Weights of a small GPT-style language model, trained from scratch on English Wikipedia.
Architecture: RMSNorm before each block, rotary positions, no biases in attention or MLP, untied embeddings.
Training: a variant of Muon for these matrices, 7978 steps.
MLP neurons of a small language model. Each row is named by its layer, matrix (gate and up: input weights; down: output weights) and neuron, and shows model dimensions 0-95. Each number is 128 + 24 x the weight over its row's rms, rounded and kept within 0 to 255. A neuron's up and down rows have the sign that makes its largest values positive.
Before each neuron's rows, "fires after" lists the tokens most often just before its 100 highest values on Wikipedia text that the model never trained on.

fires after: " h", "er", "h", " F", " H", " A"
L9.gate261 [138 129 163 149 110 130 114 112 131 125 120 107 129 179 110 164 138 143 115 101 104  99 116 136 129 142 145 143 140 136 156 145 176 120  86 134 161 121 112 111 104 143 180 119 194  59 114  88 136 121 125 121 151 158 129  95 127 106  59 154  93 119 124 153 115 107 146 134 145 143 137 104 128 143 113 119 162 144 158 166 119 143 161 161 110 191  98  80 133 151 139 105 115 121 114 111]
L9.up261 [127 143 133 152 103 131 112 121 108 100 185  97 131 143 113 139 143 122 107 152 149 151  68 113 119 143 148 146  92  87 128 136 153 125 140 143 125 115 137 136 130 137 163 172 127 125 132 165 149 134 141 115 110 172 126  90  91  83 118 162 111 118  80 130 121 123 157 124 140 149 130 153 125 109 151 147 136 124 109 139 103 125 132 127 162 136 145 112  88  93 112 136  98  94  82 141]
L9.down261 [152  97 138 104 133 116 153 134 121 155 119 148 139 134 121  94  80 120 108 117 110 125 140 162  70 138 122 119 113 107  74 109 101 137 148 141 147 122 124 114 114 126  90 120 139 126 168 148 131  78 135 139 130 152 129 123  99 123 139 153 155 113 138 144 112 145 148 119 110 110 120 110 135 146 134 129 148 151 129 129 108 140 161 112 149  79 115 103 175 101 121 136 114 144  98 126]

fires after: " c", " C", "es", " m"
L8.gate197 [145  71 157  93 121 118 163 109 104 155 115 124 138 115 130 128 118 158 127 183 114 148 122 163 138 122 158 165  67 100 121 110 112 148 146 117 166 101 101 139  92 128  98 166 126 145 110 128 126 159 166 143 137 165 152 153 123 141 145  98 136 126 175 117 153  87 151  81  87 129 119  88 193  87 175 135 142 115 120 101 109 124 118 103 135 113 116 106 150 115 164 119  99 143 145 126]
L8.up197 [148 140 124 133 105 162 119 125 128 153 127 124 200 131 130 129 124 150 109 138 177 170 160 122 144 111 122 165 135 112  88 137 165 142  94 137 141 104 139 141 129 108  98 103 158 118 170 120  88 138  95  64  83  95 110  97 105 178 152 130 108 129 117 127 165 130  91 158 126 192 149 120 115 143 127  84 124 131 212 122 124 123 159 125  99  95 138 122 137 118 132 161 129 128 132 107]
L8.down197 [155 108 159 143 126 143 191 165 135 114 150 151 108 145 108 164 118 118  68 166  86 134 102 118 179 117 145 126 143  99 151  85 116 130  99 126 146 129 101 138 113 129 122 188 142 143 146  88 162 140 128 137 163 151 129 127 134 150 145 127 148 122 157 140 165 160 141 132 138 167 116 115 162  98 146  92 151 108 151 166 135 113 149 101 111 136 112 112 146  87 137 144 109 120 160 154]

fires after: " c", " C", " loc", "oc", "ip", " v"
L8.gate423 [147 160  93 132 159 110 138 145 158 179 110 112 120 100 137 128 126 170  97 132 108 150 101 153 130  94 129 145 101  85 131 119 102 106 135 119 110 166 149 129 129  81 130 126 130 149 114  77 124 148 169  97 105 162 145 109 160 119  97 126 169 107 147  91 131 129 134 156 134 146 144 122 114 125  96 104 137 159 130 129 131 122 117 151 105 100 126 104 147 118 129 148  89 145 144 111]
L8.up423 [162 169  85 131 143 106 129 153 144 134 139 133 134  95 105 117 108 143 135 150 126 132 126 126 126 144 124 159 115 113 128 150 105 125 163 108  93 163 143 111 121 113 120 127 102 145 114 103 140 164 126  79 105 148 166  79 127 145 142 137  85 130 126 164 163 141 130 109 101 165 122 120 141 151 150  88 136 125 168  73  88 127 125 110 152 126 119 113 145  84 127 105 154 135 141 129]
L8.down423 [136 127 135  56 108  91 122 123 132 112 130 131 118 108 106 136 142 134 142 131  93 112 165 100 104 113 107 121 143 120 133 134 105  75 147 142 148  96 158  83 125  92 106 101 179 145 154  98 106 150 159 125 120 119  87 121 149 104 137 149 173 100 159 159 113  97  83  79 135 152 137 120 108 117 124 111 187  68 127 125 147 138 130 119 132 132 124  92  91 150 135 137  93 149 134 122]

fires after: " m", " M", " U", "ar", " l"
L9.gate333 [132 141 105 129 150 128 146  98 110 121 104  84 105 142 122 136 134 144 119 123  98 117  88 129 123 106  96 132 104 101 155 118 122  90 127 112 159 161 191 149 153 113 164 138 165 136 110 144 165 103 101 134 104 104 151 112 132 143 119 136 137 131 151 148 112  86 149 135 108 130  65  66 114 114 114 124  95  79 127 101 130  83 146 139 128 127  81 123 143 121  94 125 134 118 130 157]
L9.up333 [133 143  93 105 156 145 122 121  86 115 111 108 146 142 130 127 140 105 141  71 171 117 105 145 138 130 121 125 138  92 100 110 123 108 131 142 110 124 162 136 124 130 117 153 170 146 149 113 140 111 131 184 139  94 129 107 115 106 147  78  81 133 116 115 188 153 137 141 122 148 125 108 161 125 125 131 127 111 130  79 139 150 138 133 112 136 110 129 190 108 126 105 148 117 103 133]
L9.down333 [133 123 110 120 144  74 103 138 155 125 127 110 135 146 132  81 160 109 105  99 156 134  77 133 125 112  97 134 125 138  98 150 142 113 131 143 119 152 196  78 151 133 126 112 139 130 123 136 115 147 127 110 140  99 151  90 146 109 190 102 121 101  97 135 108 154 128 114 131 116 101 183 132 155 147  86 136 142 180  82 126 132 117 153 116 130 126 135 150 132 167 127 155 146 126 116]

fires after: " m", "ou", " M", " L", " an", " S"
L8.gate288 [149 150 173 163 170  84 130 119 105 136 123  95 101 151 163 137 138 108  99 135 140 112 148 121 113 122 141  94 146 141 131 136 135  80  90 150 122 116 195 146  77 140 154 127 119  92 116 130 112 110 115 109 120 100 104 147 134 116 128 151 134 117 147 122 168 115 110 150 102 153 168  80 126 110 154 157 109  88 147  95 163 134 116 130  88 149  97 118 130 135 101 119 112 147 112 150]
L8.up288 [113 134 141 163 129 130 152 129 106  93 117  88 101 109 101 122 108 145  74 145 150 141 129 127 126 164 116 135 165 133 181 132 142 131 117 121  95 122 127 139  88 143 113 123 138  91 123 105  68 115 114  81 159 167 126 117 160 112 146 119 130 113 136 149 117 114 105  86 103 130 115  79 131 124  78 119 144 127  88 138 138 137 146 126 160  91 130 104 163 105  89 102 170 131 109 129]
L8.down288 [121 117 164  82 127 153 145 136  95 129 113 110 115 113 142 186 150 111 137 146 147 116 143  83 117 122 136 128 166 117 118 121 140 128 126 133 125 136 100 138 152 147 129 112 118 146  96  90 121  96 125 157 148 110 168 116 131 105 105  92 151 113 111  88 100  92 121 170 147 182 137 162 155  94 191 108 117 114 159 136 157 104 116  79 102 154 122 176  76 116  90 110 113 145 160 127]

fires after: " D", " d", " T", " an", "iet"
L9.gate145 [ 71 113 106 138 127 145 157 116 136 157 152 160  90  96 134 153 118 135 128 100 147 128 141  82 155 167 159 114  72 117 136 100 147 170  61 144 134 132 138 147 141 112 145  92 145 121  81 112 138 111 157 132 118 140 134 160 136 130 122 169 151 141 146 133 126 118 109 142  97 104 152 137 172 119 121 134 144  87 136 139 106 176 150 130 163 105 141 155 114 106 117 158 103 103 106 133]
L9.up145 [ 96 130  96 153 118 121 138 142 124 151 112 131 137 123  95 100 132  65 166 135  77 108 155  99 145 131 124 110  97 154 146 106  98 159 115 112  88 142 114 150 108  68 149 110 132 178  62 131 125 105 131 152 182 119 131 133  84  83 149 120 133 118 129 128 127 147 106  85 124  90  93 138 155 131  80  86 123 136 113 157 114 137 117 103 149 104 103 119 149 110  92 109 138 158 108  93]
L9.down145 [131 100 114  87 141 148 135 157 125 148 126 185  92 156 126 118 119  92 123 129  75 116 130  43 135 172 107  83 130 103 157  84  93 113 134 137 113  93 117 129 146 143 139 124 129 158 140 124 153 129 139 179 102 116 155 177 111 126 144 128 104  86 123 149 127  88 110 129 118 100 137 167 175 106 119 101 132 173 146 120 147 161 140 151 114 127 153  90 117 116 156 130  86 169 151 137]

fires after: " de", "us", " trans", "resent", " De", " ex"
L8.gate22 [ 94 121 113  86  79 150 118 173 114 139 137 127 107 140  51 119 131 123 143 150  97 151 156 100 167 143 151  85 123 148 128 115 145 170 148  91 118  79 121 115 179 133 129  94 119 148 134 116  97 134 134 140 130 151 139 151 101 140 101 142 138 144 119 160 102  97 123  72  99 138 123 121 111  95 109  82 151 138 107 116 121 164 133 134 160 118 114 139 102 100 150  81 117 103 114 102]
L8.up22 [188 149 149 120 141 124 110  85  86 120  93 159 136  73 128 154 174 101 131 103 140 113 109 135 116  83 150 171 132 111 110 139 125 149 107 128 131 119 112 119 139 101 147 183  92 126 119 142 129 135 133 163 165 104 132 112 103 143 134 158  98  88 172 125 155 127  91 127 142 124 117 127  90 133 136 165 146 113 102 117 112 114 108 165 154 133 161 113 108  84 134 110 142 149 152 102]
L8.down22 [137 105 146  85  99 118 135 119 143 119 127 128 121 125 131 148 104 119 129 170 137 154 127 142 132  84 133 125 110 117  70 125 125 133  73  96 141 127 100 191 145 127 105 136 120 177  98 120 103 118 129 124 157 124  77  96 163 106 155  92 111 155 132 126 132 158 121 118 131 114 140 114 144  92 131 154 111 140 141 169 132 104 103 103 111 128 163 149 160 126 100  79  76 100 134  93]

fires after: " M", " T", " m", " v", "A", " N"
L9.gate33 [137 111 128 152 165 105 161 148 114  58 139 143 115 125  93 133 130 136  89 157 112  96 107 124 107 144 119 119  87 114 165  78 160 104 127 111 140 175 128 127 126 145  90 160 109 129 123 137  92 128 107 134 126 102 147 130 170 144 117 166 148 111 101 130 161 121 134 144 144 150 137 132 124 105 172 142 182 135 131 128 127 136 143 114 137 166 126 137  93 111 100 101 119 124 139 120]
L9.up33 [101 154 199 140 165  86 132 157  99 114 154 111 102 167 106  70 127 128 163  93 130 154 105 108 128 128 137 146 116 135 114 168 117 151 123 159 179 134 113 128 145 132 119 132 135 124 124 144 119 135 127 127 188 146 150 178  76 176 103 126 142 106  91 162 169 160 149 110 113  88 118 124 152 117 131 140  95 139 104 138 125 110 146 137 115 120 105 118 104 121 129 100  89  99 121  86]
L9.down33 [107 138 121 126  91 130  99 126  82 154 128 168 120 165 139 133 156 109  84 176 160 101 151  71 142 191 112 107 171 145 102 135 103 144 132 141 110 131 127  93 157  94  98 114 150 129 183 103 112 129 118 132  80 105 119 113  92 144 125 121 152 123 104  77 130 106 114 107 125 118 104  86 116 135 126 181 108 137 106 133 118 122 104 155 139 145 141 103 134 103 163 132 131 132 119 126]

fires after: " ", "re", " de", " O", " comp"
L8.gate310 [115 126 118 116 101 158 147 150 124 144 105 101 142 114 155 157 156 114 126 149 155 158 123 127 146 135  87 168 124 141 118 149 120 160 153  93 152 116 116 132 102 139 107 118 160 100  65 130 137 113 117 116 101 147 109 122 133 131 133 107 154 121 185 140 176 146 101 167 146 183 169 132 127 194 126  98 107 121 109 117 135 116 116 135 101 139 139 170 152  81 146 114 130 132 111 106]
L8.up310 [ 85 131 139 154  98 158 144 109 123 188 123 151 182 126 104 127 109 178 156 120 104 121 138 118 144 100 133 125 137 110  94 116 132 143 157 156 155 154 123 137 144 105 131 144 142 120 128  80 139 137 140 127 154  93 133 168 115 127 125 117 130 123 140 119 148 170 153 138 145 133 162 156 118 135 146  93  95 107 100 115 139 105 161 113 150 111 165 127 124 136 133  66 129  80 102 140]
L8.down310 [142 135 181 140  87 105 146  93 142 136 126 122 130  68 158 106 143 142  97 157 119  99 108 134 112 161 135 123  88 131 125 158 141 114 136 140 134 135 137 130  95 108 163 131 108 121 156  99 109 108 128 132 162  99 103 110 108 138 169 112 103  82  98 204 111 169 121 114 131 135 162  90 105 100 157 103 103 152  98 163 147 108 117 160 149  86 139  85 141 150 130  87 153 114 154 153]

fires after: " ex", " M", " m", "ain", " Ex"
L7.gate442 [109  92 110 129 152  87  79  91 111 126 141 107 148 137 174 109 135 151 150  91 151 114 105 136 133 124 117 119 148 123 129  94 137 118 160 176 141 137 171 116 144 121 139 170 154 151 146 103 151 124  88 101 127 100 136 130 113 151 125 115 119 116 116 109 131 141 161  82 177 120 152 103 116  89 128  92 111  99 155 147 157 115 167 139 204 103 116 147 141 127 149 125 138 140  85 125]
L7.up442 [139  93 139 158 146 113 113  83 107 156 128 115 112 137 155 143 135 120 143  89 102 126 171 123 151 104 123 162 125 150 122 106 145 144 171  90 126 167 134 132 123 153  35 128 114 117 127 126 124 111 108 155 123  91 135  94 172 115 142 148 128 139 121  95 130 121 161 111 144 159 135 142 119 120 130 173 111 109  81 109 168 153 150 138 178 144  59 149 154  86 144 119 152 151 161 147]
L7.down442 [130 113 159 144 178 137 140 156 119 112 126 134 153 137 106  87 160 101  93 120 144 125 154 114 114 135 126 165 150 139 161 111 120  79 101 157 161 152 126 101 176 119 116 130 152 132 159 127 106 120 133 122  78 140  71  87 133 122 142  98  87 130 139 155 159  94 124 127  97 144 117 103 106 124  90  93 132 123 169 127 128 118 111  99 165 117 145 128 153 142 186 122 107 112 104 115]

fires after: " m", "A", "In", "m", "M", " M"
L7.gate248 [133 149  82 125 104 130 123 100 166 118 118 118 100 155 149 139 135 159 125 151 147 127 152 104 178 179  99 137 109 113 118 103 126 167 152 118 130 148  67 120 121 123 124 125  95 163 122 165 135 139  84 124 149  91 131 119 127 109 123 122 126 130 119 153 122 145  87 106 117 134 163  83 147 115 122 114 146  86 123 120 115 145 145 141 140 163 120 175 109 127 151 164 167 113 138 141]
L7.up248 [ 90 164 144 159 122 136 205  56  93 117 159  92 116 132 181 149 166 136  96 139 154 131 145 114 168 150 132 157 127 101 151 135 112 135 154 108 163 144 123 123 102 115 123 139 154 136 125 153 125 123 128  90 141 107 141 122 103 182 118  93 123 135 158 113 124  81  97 135 123 125 168 118 148 108  94 151 123 106  95  99 126 120 130 128 120 136  99 131 106 118 149 141 152 115 150 131]
L7.down248 [113 140 131 158 114 144 166 122 139 158 126 108 123 106 154 130 128  95 109 143 100 139 111  96 155 147 118 156 123 138  95  82 123 159 133 143 163 128 178 108 130 100 104  95 185 131 200 106 138 134  84 118 163 117 121 134 118 142 118  99 120 150 108 137 116 120 144 108 139 100 150 138  89 121 155 155 108 171 152  61 123 143 126 161 114  94 108 109 100 143 104 120 149 132 147 159]

fires after: " m", " M", "M", " V"
L7.gate145 [103 132 133 135 167 147 156 127 108 134 137 155 140 119 192 147  92  77 135 130 113 117 151 102 146 118  91 180 142 145 110 116 101  76 133 100 137  99 102 117 109 168 151  94 129  87 100 131  99  71 129 104 109 120 113 134 143 138 116 120 153 103 166 109 149 118 151 105 122 161  81  81 135  91 136 121 151 134 100 179 105 170  97 113 128 134  81 153 157 133 190 123 125 133 131 164]
L7.up145 [118 148  96 119 165 113 130  81 151 139 145  96 126 121 159 141 144 164 131 104 123 137 110 128 152 122 110 126 150 124 159 158 137 101 152  81 142 131  64 129  89 194 146 120 163 125  89  94 136 103 118 125  93  95 122 150 117 128 142 168 142 133 156 156 130 103 130 149  97 136 104  99 108 109 126 119 166 121 104 160 121 160 138 141 148 135 194  92 144 151 134 113 122 100 130 115]
L7.down145 [142 124  84 118  87 160 156 131 114 104  96 105 118  89 164 135  82 160  68 127 122 148 147 119 111 113 124 127  98 101 175 124 132 169 139 159 114 121 117  46 146 131 121 142 123 112 100 134  97 135 145  93  83 135 107 147 133  80 144 117 178 136 111  93 167  83 152 128 135 160 118 102 123 126 149 131 107 113 101 134 153 145 130 123 129 127 102 110 161 137 114 126 142 161 110 148]

fires after: " in", " a", " Ass", " de", "us", "s"
L9.gate281 [126  85 144 149  68 137 114 151 152 116 158 139 142 130 136 140 152 138  99  91 140 165 119 125 169 124 141 115  90 119 172 136  92 162 118  92 117  97 117  93 104 155 167 115 116 155  90 118  99 163 144 143  86 163  91 150 115  98 108 169 128 150 138 143 132 126 127 159 131 138 101  86 121 146 144 130 121  62 123  84  94  78  91 177 153 144 106 128 139 117 132  75 122 117  72 122]
L9.up281 [172  86 137 118  94 114 124 158 134 131 161 113 120 121 128 136 125 153 138 115 103 137 119 123 147 131 126 145 106 119 120 172 125 109 110 108 134 164 108 130 140 134 158 142  83 101  97  93 146 140 148 119  79 158 119 143 123 133 104 175  78 135 125  94 143 153 140 132 139 107 127 111 109 171 128  63  77 121 106 106  83 136 133 137 157 146 146 149 118 110 158 121 125 103  77 126]
L9.down281 [179 134 144 124 131 122 106 113 184 122  87 151  99  94  80 129 122 128 120  78 139 140  98 147  95 138 168 147 114 131 117 133 109 130 109  82 155 175  98 188 136 121 109 116 106 107 129 101 113 118 165 116 103 110 100 163 147 135 141 161 120 148 143 130 116 135 102 130 120 139 133  91 147 123  97 117  99  78 132  90 127 130 102 110 142 147 176 145 120 156  98  93 151 125  70 132]

fires after: " l", "eng", "ay", " R", "z", "l"
L8.gate147 [168 139  77 134 133 156  85 122 143 153 108 180 148 142 114  96 175 134 114  85 112 137 109 129  91 131 106 114 148 137 135 115 128  93 151  89 109 149 112 145 116 168 181 141  82 126 141 147 114 125 109 142 150 103 136 140 140 159  91  96 150 155 119 166 115 126  73 129 110 152  94 122 110 122 169 158 179 131 128 122 126 150 151 138 112 138 113 139 140 147 126 125  89 142 171 119]
L8.up147 [ 99 133  65 114 108 190 117 125 137  99 105 147 177 150 114 133 112 140 139 117 112 148  99 100 108 106 125 123 117 141 130 122 127 129 157 128 125 102 142 133 116 127 138 132 124 134 119 139 125 126  91 173 173 134 111 137 172 133 132 128 149 104 151 132 143 134 131  88 135 171 122 131 136  96 107 143 147 173 105  73  95 154 121 113  98 110 120  83 173 128 121 154  88 152 152  71]
L8.down147 [122 155 113 161 119 107 130 125  89 145 130 141 123 134 123 181 113 103 141 142  91 139 164 143 100 120 128 125 147 154 150 135 123 115 124 121 176 102 136  91 105 107 131 106 129 121 149 110 127 116 122 100  99 112 129 116  87 132 190  91 129 104 150 105 118 146 163 135 133 150 159 129 180  73 129 132  89 122  94 103 140  98 121 126 108 130 168 131 125  95 169 127 114 152  86 147]

fires after: " p", " m", " M", "m", "0", "7"
L7.gate101 [129 119 126 105 121 150 107  97  92 141 129 116 157  85 151 166 176 161 115 100 125 142  99 143  51 114 140  92 118 115 177 108 118  90 137 149 130 109 126 138 150 141 125 115 174 143 127 121 122  95 166 137 135 122 166 109 170 150 147 134 107 126 152 137 126 114 137  91 131 103 107  88 111 104 111 162 183 142 131  92 161 144 117 145 162 131 131 148 126 112 113 103 146 163 162 108]
L7.up101 [159 120 153 109 114 123 119 102  95  86 118 136 142  89 194 117 129 154 138 122 111 141 121 123 102 130 111 139 104 103 134 121 114  83 137 111 128 106 159 128  85 156 128  94 172 128 133 115 154 122 146 148 120 120 135 150 131 147 111 120  60 149 121 113 125 117 147 109 122  79  88  93 120 123  93 129 159 128 124  94 159 143 108 178 121 107 107 146 135 139 122 110 127 163 148 100]
L7.down101 [139  76 123 170 105 146 135 123 138 130 186  99 105 162 155 103  99 157 145 113 149 115 164 140 131 148 112 133 102 140 125 146 128 146 135 119 108 109 124 120 140 118 100  95 149  96 178 151 120 126  70 128 162 146 107 126 132 147 148 118 153 135 131 166 172 102  89 131 132 150 136 159 143 117 117  99 108 112 158  94 154 148 127 113 126  93 111 106 164 121 118 107 134  96 125 160]

fires after: " m", " H", " M", " h", "H", "hn"
L5.gate446 [145 132 124 129 115 123 124 141 157  77 159 158 144 124  93 117 160  85 107 120 151 139 119 139 141 122 105 158 143 144 140 124 132 136 103  82 129  93 169  93 117 161 135 113 112  88 168 143 152 151 145 157 188 140 116 143 102 122  97 128 123 143 122 139 128  86 138 149 126 120 131  88 180  97 150 129 117 124 131 130 107  99 113 135 115 137 129 110 174 119 131 149 101  86 153  96]
L5.up446 [151 142 141 118 115 111 122 132 152  87 183 167 131 142 121 131 118 148 123 122 128 177 100 133 126 133 117 150 148 130 101 123 117 124  83 120 136 117 159 122 146 146 126 136 113 115 157 151 142 173 144 120 161 126 126 147 121 105  79 107 120 136 154 162 137  93 141 148 133 131 134 101 188 100 125 153  97 141 131 109  97  83 127 123 129 145 120 147 169 114 141 151 125  68 162  92]
L5.down446 [120 122 146 144 126 137 127 100 131 121 164 147 118 132 100 130 112 131 148 111 144 137  87 136 127 139 115 192 139 109 111 103 127 135 122 111 145 140 139  87 118  86 112  93 114  71 174 146 115 135 116 117 116 169 137 162 133 115 127 159 113 131 156 116 145 121 119 138 100 119 114  96 124 132 128 127 135  97 119 144  97  82  84 162 114 165 131 100 161 103 108 149 124 117 156  86]

fires after: " J", " N", " P", " M", " "
L6.gate134 [132  78 126 107 104 146 145 108 119 147 112 165 126 163 150 127 156 182 103 142 173 105 180 135  96 118 150 143 121 146 120 141 119 101 111 119 133 168 118 126 170 137 132 127 102 146 110 106 152 138 103 118 156 135 134 117 128 136 106 139 102  92 134 135  78 101 110 161 100 219 147 120 122 132 106 164 121 140 142 124 133 130 128  66 115 128 139 163 120 172 138 170  65 158  92 117]
L6.up134 [ 75 116 156 116 133 138 152  86 122 123 120 102 135 113 139  97 122 101 162 142 141 127 128 117 177 166 105 132  78 108  77 133 125 158 133 122 141 146 105 141  96 129 108 115 123 130 133 163 124 124 103  90 121 142 188 157 131 158 124 108 155 126 131 143 118 103 156 141 120  89  85 106 204 114 137 160 172 146 124  93 138 171 114 147 138 132 128 144  94 123 126 133 149 149 151 177]
L6.down134 [144 107 146 135 142 158 136 131 134 100 126 123 147 128 178 128 147 147 115 132 168  88 101 128 127 106 144 131 127 119 132 143 125 148 183 166 138 136 105 103 138 130 160  94 123 119 120 129 212 162 141 122 136 155 136 139 150 127 155 124 116 137 139 146 109 133 136 123  83 151 138 126 114 112 151 168 138 156 129 156 191 127 115 107 118 150 130 139 103 146 123 116 126 133 116 100]

fires after: " M", " m", "M", " N", "ater", " A"
L9.gate158 [169 153 141 121 118 109 120 102 133 122 134 104 133 127 129 106 122 107 152 144 157 132 156 150 129 142 120 122 101 136 105 128 110 100  88 165 122 127 137 109 116 136 169 145 115 131 126 163 132 136 126 131 116 112 130 136  99 198 135 147 155  88 150 132 136 167 152 115 106 116 152 115 162 134 100  95 113 110 107 136 134 102 125 153 191 118 107 179 104 130  87 110 117 161 112 112]
L9.up158 [137 115 159 107 140 109 129 151 127 140 153 107 141  87  93 110 121 113 160 117 125 101 127 122 114 158 105 157 101 108 134 118 158  75 121 109 107 185 142 111 111 122  99 128 151 118  99 141 156 119  81 142 133 114 142 160 104 129 141 136 148 147 126 145 106 157 162 121 144 126 147  78 138 111 171 115 110 134  95 137 131 118 118 103 155 145  74 163 145 174 135 131 173  85 133 113]
L9.down158 [ 93  90 141 158 120 111 148 155 123 159 109 120 139 142 143  72 136 125  64 121 108 133 133 159  82 167 180 131 149 127 138 103 141  99 166 129 106 112 137 116 156 113 151  99  97 136 137 141 131 141 118 126 120 148 160 138 123 139 171 144 123 177 124 129 125 115 134 117 115 175 117 126 127  86  90 129 133 113 104 101 137 137 122 125  82 136 114 136 108 133 175 113 178 122 129  98]

fires after: " d", " p", " D", " Cal", "c"
L8.gate331 [ 98 134  95 142 122 165 144  70 104 141 120 125 146 100  95 103  68 132 116 120 130 100 118 157 143 157 124 144  87 149 148 104 125 189 159 146 148 121 118 190 140 127 159 132 137 120 112 160 117  88 125 143  99 116 111 112 104  85 110 112 135 107 147 106 133 146 132 128 119  94 109 102 158 160 117 123 104 120 126 135 145 131 156 146 165 103 112 122 108 119 173  99  89 102 129  92]
L8.up331 [109 121 114 128 126 160 122 103 132 139  61 112 124  67  91 156  88 119 123 144 135 107 123 105 146 102 109 139 112 114 158 118 124  97 158 150 147  93 106 153 136 134 120 136 146 123 104 172 114 134 163 147 121 124 113 130 115 102 102 131 132 142 144 141 133 146 138 148 108 113 113  86 144 141 115 139 113 132 149 153 179  75 122 171 129 129 122 133 121 141 189 126  95 191 135 115]
L8.down331 [182 158  95 102 137 168 129 106 126 119 139 118 121 126 131 137 105  83 140 135 117  85 107 128  73 129 180 108 164 139 133  95 146 154 146 112 139 145 101 150 139 129 146 134 111 187 138 144 137 114 143 151 124 112 110 108 119  91 120 125 138 122 129  96 113 156 149 156 127 147 166  88 130 145 140 148  88 144 135 145 147 131 165 115 128 138 161 123 156 121  94 135 112 162 168 139]

fires after: " h", " H", "S", " S", "s", " A"
L9.gate15 [155 145 144 131 117 110 120 126 135  97 145 135 105 132 134 129 148  99 136 119 103 135 108  61 125 114 108 152 145  95 156 112 117 136 144 142 142 149 125  76 124 110 102 132 123 115 144 108  81 148 151  98 111 123 129 109 108 163  57 134  98 111  97  84  97 134 144 103 115 194 135 152  88 129 144 179 139 135 139 158 121 153 116 153 126 104 135 118 143 130 116 148 118 123  98 135]
L9.up15 [162 179 138 127 121 138  97 128 193  92 180 147 156 149 115 146 174  77 134 118 118 141 100 114 122 135 158 160 126 154 161 118 139 140 116 149 142 157 160 121 118 151 124 152 104 137 130 142 101 138 110  75 125 151 162 134  88  96 111 137 137 109 148 135 124 145 117 138 142 140  67 148 161 153 111 133 184 142 166 123 139 133 136 155  85 154 116 111 131 144 130 186 169 108 156 142]
L9.down15 [113 142 109 136 122 105 151 116 100 170 157 135 132 110 144 165 129 123 117 161 145 112 130  90 120 112 113 119 141  82 134 132 122 148 182 108 131 141 163  79 145 123 132 118 143  95 147  87 166 145 149 113 115 100 135 137 169 141  96 153 167 145 105 140 153 172 160  94 110 170  89 191 112 133  99 174 120 114 110  85 120 125 132 155 128 118 153 112 154  88 101 125 120 119 110 125]

fires after: " m", " M", "M"
L7.gate446 [ 84 104 130 133 141 149 131 111 140 121 112 168 113 129 117 110 132 146 110 159 118 111 118 137 105 111 106 147 104  86 114 112 114  98 130 125 155 126 134 116 149 149 133 111 118 171 115 128  72 135 118 123 150 112 183 108 100 132 103 145 114 122 156 142 114 152 111 116 122 185 121  85 156 124 108 119 128 137 142 122 113 125 105 118  95  59  98 140 162 109 164 129 156 132 185 147]
L7.up446 [126 118 163 115 143 122 164  62 139 103 137 120 125  98 138 137 110 128 134 105 144 139 143 125 167 169 106 139  97 120 117 100 129 166 124 151 203 115 149 158 119 109 121  90 137 133 149 118 154 110 144 159 114 117 131 119 109 142 132 125 129 112 143  84 167  90 127 134 103 136 149 150 165  69 120 104 164 144 137 103 122 159 142 160 158 117 112 137 128 203 145 120 149  67 168 155]
L7.down446 [126 152 111 187 115 143 127 119 179  65 166 113 167  79 165 125 145 126 113 142 133 126 115 128 155 117 127 121 113 141  91 114 116 157 123 114 154 106 113 134 159 151 115 122 133 121 128 122  78  91 118 147 155 135 133 164  87 142 138 147 131  99 148 118 127 136 164 161  81 114 132 153 102 142 133 123 113 156 160 119 139 121  96 117 173 127 122 118 148  97 124 114 124 134 153 160]

fires after: " M", " U", " m", "s", " S", "es"
L9.gate280 [ 84 148 168 142 146 141 102 135 126 141 109 190 160 102 159 107 164 135 188 139 126 107 147 145  85 144 136 140 112 114 118 123 162  92 127  73 139 127 154  98 122 107 133 136 117 134 107  91 100  69 139 107 127 120 116 139 128 122  99 124 107 119 155 133 113 114  95 141 128 105 141 107 108 105 148  59 134 126 154  80 128 139 135 154 100 124 144 153 151  87 147 112 117 117 135 152]
L9.up280 [136 144 102 117  95 119  97 132  87 124 178 174  83 123 154 184 145 163 113 152 111 125 108 124 124 152 114  87 163 134 121  61 121 150 159 126 137 134 167 111 119 171 144 145 169  83 139  97 157 110 172 158 168 124 130 151 132 130 103 169 129  98 131 128 122 120 148 107  81 150 143 109 114  97 150 155 183 159 131 110 131 154 125 116 131 145 150 143 149 102 108 117 135 102 131 123]
L9.down280 [123 128 141 114 123 105 133 133 119 144 182 112 127 107 148 107 152 136 115 139 154  99 137 138 101 132 162 148  89 125 143 148 173 161 121 110 106 124  96 150 134 140 146 119  97 120  65 138 104  91 127 114 111 148 124  98 127 138 136 134 135 127 158 116 122 104 132 164 152 149 101 123 111 120 151 127  55 104 117 117 134  75 119  96 130 120 113 117 129 112  96 126 195 147 173 201]